Weights of a small transformer language model.
Size: 8 layers, 5 heads of 64, MLP 1280 ReLU, vocabulary 4096, 11.3M parameters.
Architecture: learned positions, biases, tied embeddings.
Training: 305M tokens, 4651 steps.
MLP neurons of a small language model. Each row is named by its layer, matrix (up: input weights; down: output weights) and neuron, and shows model dimensions 160-287. Each number is 128 + 32 x the weight over its row's rms, rounded and kept within 0 to 255. Numbers have three digits each.
After each neuron's rows, "fires on" lists the tokens most often at its 100 highest values on Wikipedia text that the model never trained on.

L3.up622:091064148131117202120158099099136110099145091139162157175167114155101153165136078149137163128143143189111107150136092111036129133106079143144084096090105165119127161154142081166126170135125186127087134112146136134127109106108156099141120148103103194128130120130079144089108121110110100070118119106138080098086074095122092093150142104136176109135181132120134176111132167153084110143194
L3.down622:150120098155088134133160154112107066218129131163089120179110133116133147133165131163105121080123122168142161142141134122072186121147064144138057074181080119128187171133190105183133101177131108089153096123117072091116197056131118076117130098142123104136125111112107117120110180142122137162141105111118142086107174109126139096200176161101193103110139139138106140135137113131171112143153
fires on: " I", " al", " he", " we", " she", " exper"

L3.up37:113143128120181152124150117109105106127167121143209088082111119122086149096185130127139069153117115133125120157130212126098111068147117155121137132136105132107140190089079151146145154135097186100119170142100186128140118227085138080142117111135117177142132142133114133146151092127188104089151099100172166071094136103111113108068134134153179118116158116169174125178107102127122125169114
L3.down37:103112146168138117049121082129119155159161100054102095130151107117115046182147128149146126176099120080172102110076152113048163170145106139101115144097141105122158126092098137039115145073136175076096169152099151091146117075158140105157110123165137136104151133066095148106174093148184154128075107148146134157081114121064158087127110118117145139107136136148119116135120087109106136098188
fires on: "r", " Br", "ra", "re", "ri"

L3.up171:181095174126174139137090150143113158248116130122122150132082120135143104100147085115155172061171082186088128097102095234137178163133127138172072174131202154137071126114173178107210127112129128096106133080159136096163075137133135117157133142130131160154153172092160124138134151036114063134157179128118120153134146128085149136115138122086125159110112132124231134084121077149118163151127
L3.down171:146158182147101184106066064128131115141164144162134154075118087116117114123080135127132173163105102115179167111153182128138104105129048167163149138160160172114145114137144141127120141132104080084195162149111124152133085122087094134136130100099123148112142127118181185138138092147120168118140037082131153132145131143126126117131079134121103147154129132134120131166075137116131097177120
fires on: " B", "up", "um", "ent", "ency", " \""

L3.up807:076176113161171105200086157109120084121141121092114141174130131106115115154090149155088176101086119141114106107065186166135143171144131100129193143124112131133169116165105101188130175140169093151166183135195157184126119133108153138133122100121131150087158132156124165117111136156133151124102171136108138149111113169119097105134135115069196146125088148168119121128140178094062131162136
L3.down807:165176075069101196098064164121088144093089145106105066138122061147105053161140122126115104074116086142205151075155172107138105141172194107131136099130111121107124123135130147116151135144119166085191136144088136130079121135153134103133190127073163043109128110153119125142169156177117141184117143129120147209159147127171122095142123077158123124193120153116159087085072098180118116166103
fires on: "h", "y", "k", "per"

L3.up636:150147146142098063125098119082147138036126101145139129131125144085070088201159161160124072163218111145117184153092147105131130115073082196095119106111115141167145094154156162108168110150127136132160183146179167095077073125047141152092115099122108180121210163118094122125191159099132132090130133107144135112102149121132093099068135148124129122108178107116136076143105167177185132149137
L3.down636:150158201125109110088133102090133074094156162143192146122105150127118114124071125117133149134127137089153144169174079100107188105177161153086161170089100144138160126172063194182121141166073167150122120105119183175150098122148092124130177076134133150191118128104089157099131097110116070155090060125113118125141128128134103119194136172099088127128070110160131130145055161089218126145122
fires on: " |", " Team", " Division", " Sc", " sc"

L3.up438:080094080132133092152143155102155130169171187116127129134090160122116166159114097172105155051159147167160098075095133148073153139131066137121122137097093217113115138100158112119142129154089086178102160083068098118095111116110088145124133171127181074140135146093125088172136148122137082076162114122130106137150100155109139114106093194114087158074117141170232078138137137134168152106077
L3.down438:173075109114174144163129132179118135098137086162125171141135092147110116138105107140115172123103113158157118173148107097178183147149114175159129123115142081135115099099103144165184113135105094070141099176161095137141150059140144195084108145090105105142156155130124124090100155131122146157097124088141075088127095123154086154101166150110196162108104105116168177128142152138083206132103
fires on: "ult", "pl", "ruct", "rit", "ent", "ateg"

L3.up938:102113172094181076160108162131155116114125133116132079149118132105157090158151151158079091105127136071133165195135140119111100162121181136094110097112125145086107141138118203164115178134135096154182145060106188097124094148105103128140147100108156106098135132182175113163098180094143191114147108204129125117148132079196141128111150099165149074173165111141147099167100096181167170113107
L3.down938:104179095135144106102100144193152173102107103107113160146109115139148097106178162109104077155121066134082101148109173128065114138111108192169169107125110093177193156104136059144078144151140113153093069116056089140096183058151105075185127080096132115095120131093078131204148160163124075126146128047144108096146113125171111117110086125104129112165129134133182150130177123156151115144086
fires on: " of", "and", "ight", "ee"

L3.up900:148105101107110168096105113152094108099118071165122157186159144162155124142119129148139094117074133149128121107107130146097175135125142109160077149078159141174127144147126105142152109148111106132117112118144165116125130165121108097142162110141150136149100107161119169163132139158135059197141123037114082073115159165108122110136106128113134108147106176141133137118100164058042067142164
L3.down900:070145094147109200135077132128142132165153170171184102117160093084136162068145076165092131081125134093199131083153203087125177124125105108105207091135165085080118143103153102108098123138098112100156046120136117126140170151184073100159142218080106105131121147159160152167130148195170114167145108187106127114117120162113157078086115113159100109121095065108094075127088117156149181091147
fires on: "ian", "ic", "or", "c", "h", "y"

L3.up469:106087109120118213090129090133154130148142124128145136136096099116101096109144130166089131108162095144151149103084165114124124198154103150117151127101161102156122115134144100166095121129104152130140135097125181199152108122113107073104133137137131105156114088150111184155076138125089116172124119108102132086137109121077081106128107212134088153091091159130147104118093154129098134112149
L3.down469:108127121123144167061145079088126099150139154168114117075136122075120106125170197166106160138155158070209120102084098080115137076107136137152163141093108099136175120073137070172192119119071056140165143109119143104173170140108163096145123121103180117171116050096082104183127144160095169148112131122117101099150112128117117138076123138165146097168073143098212084132133123115234105152096
fires on: "'s", "'", "ary", "ation", "ield"

L3.up267:120162147170174155126136144128186120177155127137136190138119102165165123188120178143139121122148134164098109120114080127087128150096114121099138151112135136021105149090110155133115183154176224132152139078122101142125123090141145144120178146099170108141123120118119121117121171075122168094182100151096156116123148094088069073036142153165108172108148158156173175111083111174077114118130
L3.down267:130127107138155081182109122147112060114100194105086094106122145112142139092171106092089121144159113135127152133138166074148168121139100207144090119088218089131120171104120127081098148094143161105073141133144198078129141158157116154179171130113149129141104094122105172170123078110175187152117133110097119104191109157200163122155127120136071155127162058106098172104134098127148186154153
fires on: "ey", ".", "y", "z", "ez", "aly"

L3.up1051:124120131109186177107148242135127138175110076032179147147162114135109156181144127146151077158189137148132148091060093171134137135091094131149085135144116113173149111123147073213090192160117103128056140078113103099149096148066150173139138121133160136105157107110088119108111107096182096082126143116137079120195096142127086107081144133055129072145177119165142136149098173192113139182116
L3.down1051:146152126080188103154077125189107155097091089164020175082113109143108100117173158132163124120127142121085112126122094165131120101132152138118135109197102172145113131157116077123104106104127109113132182128175156162135095080135083092154072148134103141102168153074103089142154193113086092110090169075119091124144127137162125076130146149130146117150115097128075124122089087153119135184089
fires on: " |"

L3.up494:141107091114133183106136159161101154172092160122141114116176091161038153132176134214106139110181061117150119123087111215102137171119107150092113117195120139095119082145158087155082147127164189115133144127123096182151106110088112106137104197112186117118111143118098129054136164096121177123131134108096094093120050142088134093102136165124105180088092091202118111112143191115149221107129
L3.down494:108099109155174141135134123129118129096142137186095109135123138098145133104171116148081145106139142111173152102100095142169053117111127143151208127094104097181171157112099130140128096092127078161144151132096120131168125159099170064098086150093168091145101089103102078107162180128038108105122136126161086046130111130076146132098136171092145099100157122112132110168096096085194107147135
fires on: "ing", " football", "ating", "ification", "ics"

L3.up808:157140131128148164158120135108098187094185079127180129053152046109145124133151112117131103144147098140158124111157169140122142133076124120120093146120090128129129137114132088100087224126188135155116117099081158066114131116097137147063145124172155145095124129132115121129135203089114107086096115076162136112131137080185142139075123125153170064155183144127187095125128104109124134129091
L3.down808:116139151157126094121116143113164076167162146146100119129146136126128165154115127107131142134128195113122150099111127139134100142101148127120173144122136113182097124140130120176147057197126142112069128124173139148128070144163149095120068133134082186164140136158116072134122161121152185108159119128188064141122084130117157150164170099120041163137179107121095119097126091123143178115078
fires on: " |", " "

L3.up75:166121107053181121175141200112096133172071107095184098181108115100128115187150137118103077135149147119091142151100094177124121097145118144066112146145136111145132105180140126188111185110081148109147114087163187093155116138089104134117161145142178153122146171164172097123108135124149150142176169208109107140122100083129071115117092156104090135195166133136093117134091141142129169153143
L3.down75:092125168113124127111176118115123087128127148120140196134145097153084093124087153117126080125122157126176142120149111211103065162123128146109138160122113079153101073107100094122125097127119151057077122150128144142138136182117130126081168145112124126067128092107126151106122230202146101167201130086143170134105142100096119132173120108096174118133103147121128168150164150146138135116111
fires on: " of", "-"

L3.up692:092125087095171139161137143126104121119107104096117125103166142155149107175074146161082137104121132096139144080041148201103120111155113122129148124100158135101113122145208097132043145126145105136088145105116155179108107075119111128128085121089158128131118120131134124127122119079070076162127093127125116136115172162165177157161116126148180165094130139131183157172099095121142092120109
L3.down692:121133144096087166115059101150060079106184053142136131177160124121115103129194103160098156176152084094107163101120152153076123147139202146161170122141140073115147076161140085131188123143117121166057140132082079145164164152135093053136108129181181143114136146095177165221089159158141140172087130123138172104163134134087117102125133150115136134147075084127114132068138110095101131120071
fires on: "le", "e", "ide", "ides"

L3.up897:145110124136122090159143111084136165164121164094160075171137099124072096141085143131100142103118078113093116119138146105122098162144215151139150100034106132115128171131108163225078092128181187142208150095120149104125099094102114065079115163150151112143116110154162144137179157166102137127119153121089092120068162164074106141146169147114142161161149145122111206158144125068144171132098
L3.down897:090065118132109164201168067066097148099115161080135085102095176123103103140150098142075116102142094147122136172136078114134137132125154161147136191135126141161113191091125122160122204141095135147207152139175139116150089119140086162109168146149117112161117087137103123197124116153118115070115059116144085095109118111132098112190147120138138166167129094139152109062119090097140066172174
fires on: "-", "–", "/", "ter", "z"

L3.up114:155167122163166145149092164088084149045075135132185124178134152064166110090137064144156157085169068118156145111088120111117091151109089118201130137150140137105143150139083144098176131189162103104106133198114150083131114142122099156118105128136127140104157153114116121138138159182102075083114131198161123095113126117143124106109138143073124156141125116114139100137139173159119189129126
L3.down114:099103134167136137108129072102131108089114085114150138141156203093047111151050125107075146104149165077080130108164115172142137177120151111110147152083114158109092143135111182162157102153123104085130127139114156132100114126146140141114121150138121121137077130123172172092133101114106168099140135075100118087136176137141167111203137172124134167115121098072157137116159102095124114166132
fires on: " sc", " Sc", " position", " year", " Year", " c"

L3.up404:106087151161132163132125151074141144058139104124147133139098078119119174190131081132105159104105150127114095115135093165128122069135061164093082162148160180144117109071077069131110131103165194143105123149180186090170147116110127141171125101102146100046117130130108068160094104097190102149136133125089087117167171156137111099153086154117121123181197140204217088155140086129125114077144
L3.down404:168152148116144115140121134109084077115171158106118187131127152111081169080086182096110171098105110108185117146161111165149084129155066081111189129146099129123170117149070082103131114180132135106116191136158130165120133143131126178148162147143175132120134158116084138152123110130118139126083066111158081096090091188082079078121157166117113165102085158121090132152078143118149158076055
fires on: "ec", "ol", "ri", "ro", "er", "|---|---|---|"

L3.up498:143138089107110100122138122085111213187180085127160153097104134100153074080164105100076150163162101118141148119151159058115139095098093120099120198189163121127123150065132118123142189097114163133114186156094127175089105181115126103110150110130118100147144100141166111136110174071164144123118143102101105133132172111131128133111131122165136134124121150180089137131103090154137104122084
L3.down498:157185148172133121148140145163097090176170104127158159185140157140139116179149093117120139153109114067182178159101178126156109180111136112083130105157154112141127132171128151095089158173094158116097153123148124131178085113175103119092137088136161116120162116147108099149131139137151174163200119135121148075132052121154055116024130146030130114085199171081149071106086100129138104168126
fires on: " was", " the", "ev", "em", " is"

L3.up682:076104134125133108204146071101139191131126166146118144101090116168106101126094094148120124132120101091148086159148089076113173121095147181150148115078169087123132104122126128089106111133085121175220136131117150155133096096104118070083146155117108132155127092061123109139150135191069161079131129120156104162139122163184125093129172171132153113150125143105145155137105093080133180067108
L3.down682:125175108106131206147150096095111131122117145134100109159147181068086136155132099131120162131118139120168114123144105112072131132150178118099106089131128121175165199121169166135079098142147020128097104070135137140160201170122158133144109063102168113121056111113159144119132140064111136124153116124128248130078110087126081188087132077133112105121110192157111135172113090091114141182066
fires on: "oc", " Fed", " Ind", " United", "ig"

L3.up490:150124107174106151189139115105141174137179091121189122122082086145106075133132126183134118110139118143147066107134162130093171146097188155133137135122145112157106139089181144141123136165148113163165100138130137107084088189110119095097125157121143111124147068102135120142116183136141154077122117124180118085126127116101139083071176151106160138111080108136166130136102113115078206119083
L3.down490:136120097192109133120092120055169100131128129095113094144104142162091140153103119102128096130126136105053088124120114119109139139174085156101126149104104023164155141140195134056152144156133147097123162149128158147191130136156160135101157087145108098180054119101153097127099114189128120140082151129123122130086096093128092158122137115146162178118068121115126178089099112070156132139184
fires on: " |"

L3.up1196:159088109094137088136141067098136081088151120132130076062125083132110119112089121131137176119060118100135112192158198121102169149130126138157113118060092122090148166075122128186138089148142165081167143121166158173142113205081143081170095140115166204122143146087154196113139110098128085136119134128112139112029145121116163089149196119134160135133091128163164140152055102134114143127120
L3.down1196:155138095176118112086160134114121087139108056126108127085061153124121068088119134203147167075110080071141127139080125099048112106123147133108117143074116089136094122084132120093149143150149169087068130154162192153165093153077154132141083123150164114087181126107144106158161098096151149158095135117085163167064120108112145150176153094161118157112132124209088100127118156082171146106199
fires on: " Re", " re", " Pr", " pr"

L3.up259:078117181113131104103093115087108170085147102108133087021138142028129158138157130143091129134152099190107159092098190129125132137129095143082108147148142120091162108147101116179149128105100115169193118090113166085076129151113148124141110149131131128085120148081130175141100148114155078163190109158146133117134139146139154142121118125077113195153103148195113147172113150107164126106114
L3.down259:115143128154087058105059120155123133125127093156086156189177160123081127128114118139149128159195158120146118138170173078088146139115176076142107109099145168177160107123084094143147124173058159161106132162128078132179192190121148117141141169143163130149147119140129118160116094142109118173143125158158122147161178067182121193124109148127118066106079118097089187159106127127137156134078
fires on: "e", "ide", "ive", "ee"

L3.up815:124145075167111133099118126110129080123164120125198096146115123081078129093072132174052143111172121158127159167116158197046105110173088155135120178099138118037130092119101181141155144148131163102242122154190156192136127088106112116144208120131105220079113163093148155130155156122114153088160124136068161139086137134148139144146179112086117156164141114099189126134138118073119099111098
L3.down815:161139110127165132146158049107178132088136106111106131123117132153081102147080105119084103153151097097114126121075154129141158110092125144121118143115156152056080080096136143163150197137140135150182135133216102171120127131083072185131134121141177117128109094080151136088137131124011127182107088160091205126113148162142116100125083157122092140094195122158084092131135152129156117145158
fires on: " sc", " as", " dis", " Sc", " under"

L3.up121:123126159142145170103071185127160118134134153081172085168092124110135087093124142137113120071097127129126146153128143211144194118103086151089173131176141122103098150126170103167135111127195138130147136132138112102176033071107120088156115132144204181082129151078161132158136170087116117088102176141071110141121112111093138146115131158080118132131134108200170112126198088058139167144094
L3.down121:141125135144098138125126062113095149167101175069143152121109183134073098134117100120131093168154129163135125077155133107110126130094203190115071144091168067181135103162161099054127120135098143126129158178123185140077107109155113130141133159106067151118133115182140113075117126092146139129149153100148048142141113118109116123105141161083159136093167161069143142142140089151111097166172
fires on: " \"", " ("

L3.up89:191106133127118100151133158077191146139082146141159087094163101088168115197087183111071053141124121165140085083117147055150175131106116197136133146083145146120088137139119127133082120206113099115144116073118123125164150133121141122105145130103148093106173157101121125091120108091069100092133165121189062113143114093143178123155115132087100147119077130107096127129125162133129068115102
L3.down89:099135135165114160107167107133138147133089138088195106126069155105118158144104160154170082137122161144118124196106149145130073074141124149130143156163141085138150077117151124174151161173115124081130107146132173130177136126118169134102118189152170142110158059176129158122179114132189197120151109109112105120096124094118071158062153124087153153126151152114090165187146183097185102151140
fires on: "ig", "j", "ag", "g", "l", "ir"

L3.up569:188073188099081164184058092127158184149137157080215094082179157135158141130104098088132112085093058141105101128143166130091145118151107172082130125142138115137145092129117141166152202175130146110149127148149146089114137173165118116085095139087125208088148130063150191104134121123147159142154185140149134091133159144110161119107141134156140147106156160152132039112150086114138151111073
L3.down569:115102215092118142084127188125171134140123100087140166155136113086102118107167036167111153134176121126119138125127186091102157139182125119095104147137099095166107096134187129092082085104128134065119133147148169188074109131112136159164114179100093092153143099119159141093118148094111125159142154087130138166127096117118163151132090109140072168083085107082153153152122106152084146130140
fires on: " \"", " “"

L3.up295:091165154130135131124082156148140132146133130091144095118157101151136114145118160110118084100175145096144147083109160135144147083138113161124125058158198103117167104141121136189086109166081134167153147042115169079111135215143099117129146149117150151152141066177075080111087086093118111142149130160065096127133131117156152140078156137141063109161152132142103116176068145186135151145091
L3.down295:101185097123082107145160086174097133118161143118152147116119088159177164118127153056138104071166130107159095140193153169125121133073168090152154187140085096209149173108145175152106110119164101120059144157096129188117142172116129104117111122166113089085116109104108069159132123165160160189126106120117183109122142131137100101176149128122196125176099127184066144184109114086145153198116
fires on: " of", "ered", "ind", "al", "ed", "um"

L3.up632:064155103139074156105110094169175161107181162144134106096151115156154079137107153139052081104159130182116106091111147135118153099162115115124159189115153128110102150112151174136085139131128067135157170149105084153092113165073132123103176137126146072149149145101099118186106138020050137079195119108093143150132170100100140119078151243129142123113065082125138159092126051175103125158115
L3.down632:136102114096128106127127124181135148138126149123152162113134118110083074131099098150108132065111136126068120131101134138142083133177202148077204124124139045100096167159171123063171064128147147129128117104089121110145124156120091135116132103147131155169154155174088151135126174086131111180104137110136140194133079136151136128081094192169121074119158113071123149087147115121149190066079
fires on: "ect", "ult", "art", "ruct", "ern", "ict"

L3.up827:123106125125173097164163144135102194140090116095162143099093110154111146166167133135134139134124117172139115058139110175126136072143057163156093175060137153112127158060106072138137145127130209111139114149116077209164127110142144167081151161133142118146130101139156084170151108134104055104114108164185122119167123126164145104137138205159111138201106115130115121136084125126122107148149
L3.down827:102110195097103080061154097156106077097163125158153162121103123161123184122120107059125122134111176100092123140084054153130150081146121089089141131144081138167182103128169099097163130126127140098176121108163078159188126161194120131127098142136080131164151145109140119086123119124207126130113117081109090082146098177072179131102119122180093168082110118113110158122151124165173139118117
fires on: "im", "ri", "j", "ol", "ae", " the"

L3.up1143:169133167118140141118118158167182203162124129113109122137120128116111112134123172173087141176122149095186121176085125120104124140111139121112209129115102150107096124103167114129073164125084087148131135111067198163172096179106110113146199102125159129112111086100130077163099119113130105091126104161085083095156095164080131143142127129132189109134121179170090139076162054067163139091093
L3.down1143:118147098092123164114094137165102151130145128185090085174181109106170112132191095152084081138185179119126111168105151111078117122109114136133175121107149064161162104140154115171122100059147144123099117115104156032195122201111132120184091145154154105143106076119144136148148127138150150143105120141071088052187128106153098166115131048145152108112105089124126153109141146118154105093122
fires on: "ent", "ic", "ist", "ian"

L3.up165:137149106144171063127110154162115206149118141120125135151109098128145119110140151109125115124104128126158168173171140086119152116178129156172137120059086148084092093137132148117129143120125164188158155147063091093125116125122132145123104123115184116160149072052186174156140126120117109136094128127205115175108155185157187152107105204170143138101184126132147101142143108090115155161050
L3.down165:133112181123115163124115099102143102105134099115140103117130116090125147107114094147108133106129186088147080144104160194096163153069125167099107153149089103157152050108140118146164132093158072075128096091179134078133107059121130147135129094160161113145190114134062138141080112157128179104116070158084186081099128098127172107155095188118148129076142089102164124105113076136115143167102
fires on: "f", "t", "ter", "th", "ph", "on"

L3.up18:127136164127141131135067133109106130124151167057136068167179142083139078104112123157088166090094083109128149135123198162137115143166141162061139144133168115096144107145148134178081201210150112119159136135125205085156100129115092110143180152117142149120125100106237148147142155147156166149187139175110165146113088108120093115084106123119126170176132100161153100123086106083124152087115
L3.down18:119127106132181104148128140104125131086113089083163119203095191163170165180198131193126073153129152140134173097114162097143118106156170089087139133159151110157162077083106128097112124129137135130090104143102120135211173099082048152122153100076141062158180169116156136155122179139119141105102109117179073163119127180192098091140151142102085117086182144095128124146131129112136117159117
fires on: " on", "-", " of", " over"

L3.up1229:164105164116131160167033149113090244156120187094165148093160081092123083111107126132142186098087076132099135123143142151135133142143154189096101119097081143113176071138173108155120190188130119125177141119085171115080056173113152149071137126110163131170170119137128135204130125087127059139167120147152128159109165130133138139058101118090130120084131096126152086096109064138118121089148
L3.down1229:131173192107111100110135186125090119138122170148135162140137097134126157107085093082125166144125077181137152181065178066071084130154113189098144170164143199167100106146124094110073099130119091095109134126146165124105103110118173107121161094111158142079134104067091168149134140097098143125165196147138156131125104143070191109122106153144102129153096132150136162158117161136151107143045
fires on: " \"", ":", "—", " –", ";"

L3.up59:144161139078115168112105083186150124234122128143135090145192132144087200102162173124104167105112099160149126174145110216103121166135128145113134137100163158141130106171119119174131167122106146182171184126116076150162103145128121087058135162102131148066116137105095120109175130117109081049202108160146095113116124158127144118134164165071136172155089165151072098124159150092118148135156
L3.down59:097122108106127134125083108097122158109128125155139116163142072077147162142176114161109096172141106147157111123109144051130137080142155130155178143110085082102156211133101109112161136113095116142119080178142184162063204123128167092120034166111097053132107061096152131140146186114105156194152109091173086132158102119134099182098116122131092139125065152157119125103118136121148175142174
fires on: "'s", " Her", "ic", "'", " my"

L3.up886:080118164169119111125119110083163150128122163148107113124157116107137123113041080133051172075093114106138135126113119154142192130167170139116170138101161110142150129107138076138101108144184109138201118129160164225152140143095123124081146142118139128117121110094112105185133128098087129096172135150058095133105094179141139124127115088107139153117124166063134170112101095162131118123151
L3.down886:168145147114129090129110100116101096215052139176136121158104118123101071083136145115149141114089160171115128154170130106138158105110115146144096134148159136192063195175079158053143060142117072090122158119109158182135219151118184094112188153172068095136158094094153066117147112110136123102093146123140098157107125146096136055128125190091171120148102137100186092188122176153120113132044
fires on: "ig", "oc", "ific", "ign", "ic", " his"

L3.up987:133171129171137061129110164105128108148106177061170108132101089086200097120186123142127152067105091129193121176159138126100190126164082128110144137158140130072168124106117144141119114141215187155120142164083089101150139071108128096128107167125164118133109149089139121198138126132138086035119158105138116114142179125091095133104124139087106124147111136196125076113124128029127114139064
L3.down987:180084134150112119108135080137142093098095104084155158114166142123111119120154083131098061128114136146131099120154118175135178071158137155105120109063097114096066109167184123156093145155059159154108134135157132136111096075101123177093089195125097154078130132078123155134096089091174097166150105088114128111139110133152102146170102162157178171160075105112086085125110130162166167163159
fires on: " (", "un", "ber", "er"

L3.up505:145118065121130169151108191102199059146133145138145135197119166144143083164114148162123096092105183122146112169103127115129170153152079125177108130104137144074100164099112113189081107183146088108149172127138115066107127188109143119176149095163153145157129146146158101100166149074142129148110115091124054112091199103078136127100151099109156111094148113126087111110091124163152132121100
L3.down505:135133100139131116131167093099088125100122098107084135100072163159123096152157110174140147156131138223091115147100136090102135127145178133072147092122148137163151134176164135144134088148104163133045178194124119142121089142123073182142146079106086137107071127150114098103106193069126124066108070109102120142135134140164187104123108160149140103080133148119102194110132157128147153132196
fires on: " L", "L", " l", " (", " Al", "l"

L3.up208:135114141119176144123138081136136063153175122129198060101071131108107159175133104143126109153125135069152146131104188102088127078108133135108164094132116100140135113113177122138199119202047082095138119099070150142065042201063114112129098063142120158079112136085086136198100141111076168120118107098127118111091186111116173147133123095187133079137079097120149142116106149099101099134079
L3.down208:144127096140081149050104110201128138112084078126114121133122133131099184142148097163147122127133151118051067120147127127130152112152092084050122136113152164139122155117104152141166117127080108094143191093172115150122175139149096130130159127134140094071163096129114163116150098160121102143113092084099151144172123159133153141174099143169165153138172177097089125182154141133187151149212
fires on: " pr", " Pr", " early", " a", " ("

L3.up1098:087129157158125138187099125138198166167103151147114068119108139136159152145069155110043124182136133124134110107168086130107184188152125141161195177092118162159060122108138187153097098112133095136127143105111143116162136137147104159166156128136144146133146118057124213219096145159160131074114140100098127162145141112073182100175137115091120188100070122118191117085143119080132120148141
L3.down1098:084120153117125171151168104117097054116155068120132058107141128147108084163156075117104109124107163100140205104130205171132198123034094148123099102144125120138203075147135111122127092155146118178097122139122112097134088087130104114107104181163127091073162133183156130094124137108127108150135050153115146109148091153118188115167176177174155163130118079150108096158102096175127108180131
fires on: "t", "ist", "d", "ister", "end", "th"

L3.up28:140138111154172128173144171111137140155175137111194125178113146088136070160118132180088140119118158142121139093165121108126106168070139140132107156080119098151114146093132097145091182112121113120108141079101166159082099131137140110078109120167130123140182074153127081158101166106085081060140144085148114090093151092149112147123147108124161077100131092073120093150134141124121220144102
L3.down28:158155115134072103109178139117082172124036129079116122135114095094124122136160155139066121149116097073152184123086129102152106136158111146174145094128138135147131197189157090167172112148164169107127144151115186173152048101166101165161161104151155152173127174110152144169148072111152108115147133069118126136145112126098101107105122168109123169152085117134147153181113115149151196166089
fires on: " |", " ISBN", ",", "78"

L3.up252:155130163107116149134067144085143129202173127140127104106204144168148136147114163137124132098056099148109142184117103152122169198080094178118132110115133147095157115128151161189053111174112153212197149095139140107127119126095148149144150132083155067176156123091185162120104148202143122128128117143052096152092153123132100057132102143140190103080148125132146173131077102152169075101069
L3.down252:149125126163134139175102145146106104102144150188138127117161177159131164144107125159120109199080137133107126155106112163141087139103147119088162124138141142142135130124172152086088122116103187178123106081107114106147114089112143095079118136161105138110195141169121106109053159107129117139113103146188102157089159147142132068122072156091095119100122122095086178131087157157144154106105
fires on: " on", " of", "z", " anti", " Z", "ino"

L3.up415:138144098129175130117137154156127086171142077111127141168094132085142183124180167141121102123096146153092086090119108191084107118103102160033153175142108120080158125093085147155112254148084174162083109093107172142107072128097119125150109153131141173130126095212206085139133137100135103147115152150111140129143105078162045154122134133179125123152143139158130090109118101146140114119140
L3.down415:130066180095134129138153140113103064077095135128135197117138108191153131106127152124192088100101105145119149174166145138170120142109124127120101095175048108165166118189162076122131041128138164105088191133111116162121123097119142088196088141065078100082133104093116151107108128124147143151192095073180113062102098118089160115093088109127154167078040142127114175149118165157153156113125
fires on: "-", "–", "m", "c"

L3.up663:134183134152173142160120156070106186116146081102164127142132101125153155156080098097123128130150130108120121110114171142149123104144124164131190170089115136123155160095101062123138216159107108129144135127097124105146148158092140155079111134110131157087167162107184137178134141173082102126118091123175115070071144106146140129119091116170141121129145127134105095169048058155133113152155
L3.down663:102162043193137108134109067087155094092167154123076149149139144135124176146094162080074133108134111122138127077086144172140148096156143188139160141074121100136101155161172094141177120119123105176103117178168100118115146113161130100113114138127096160127085122147133123170095127106181143144099131098165186151110173060181087153156140105190100078110103123121107155109110230143163117052171
fires on: ":", "°", " +", "′", "″", " |"

L3.up631:137096121124095193126136163099164142143101144121189154034102080147121044153090173151135106151096136105133099200126115188117131086087127129151140120104099106106078115094140136172053125130202170120185131103148122137136122163085110106162066146134134149147130131083173144105084131079083127160109162108119140107151169147052145099115146172089149164080099159140149107075067125147161169158141
L3.down631:086102106116146157189108144095121147141148165129143154117144124123133117080138146114147108118130144109136102141082155042065076151097161109099167122096134126113114150171154119142106125134144142172194053132122152135130117131145128105134084168114152119085125125099109138159175128139075137169117107102112114117189080122132153110069136105073175148131088114154109117099083121129163087137141
fires on: " T", " t", " /", " St"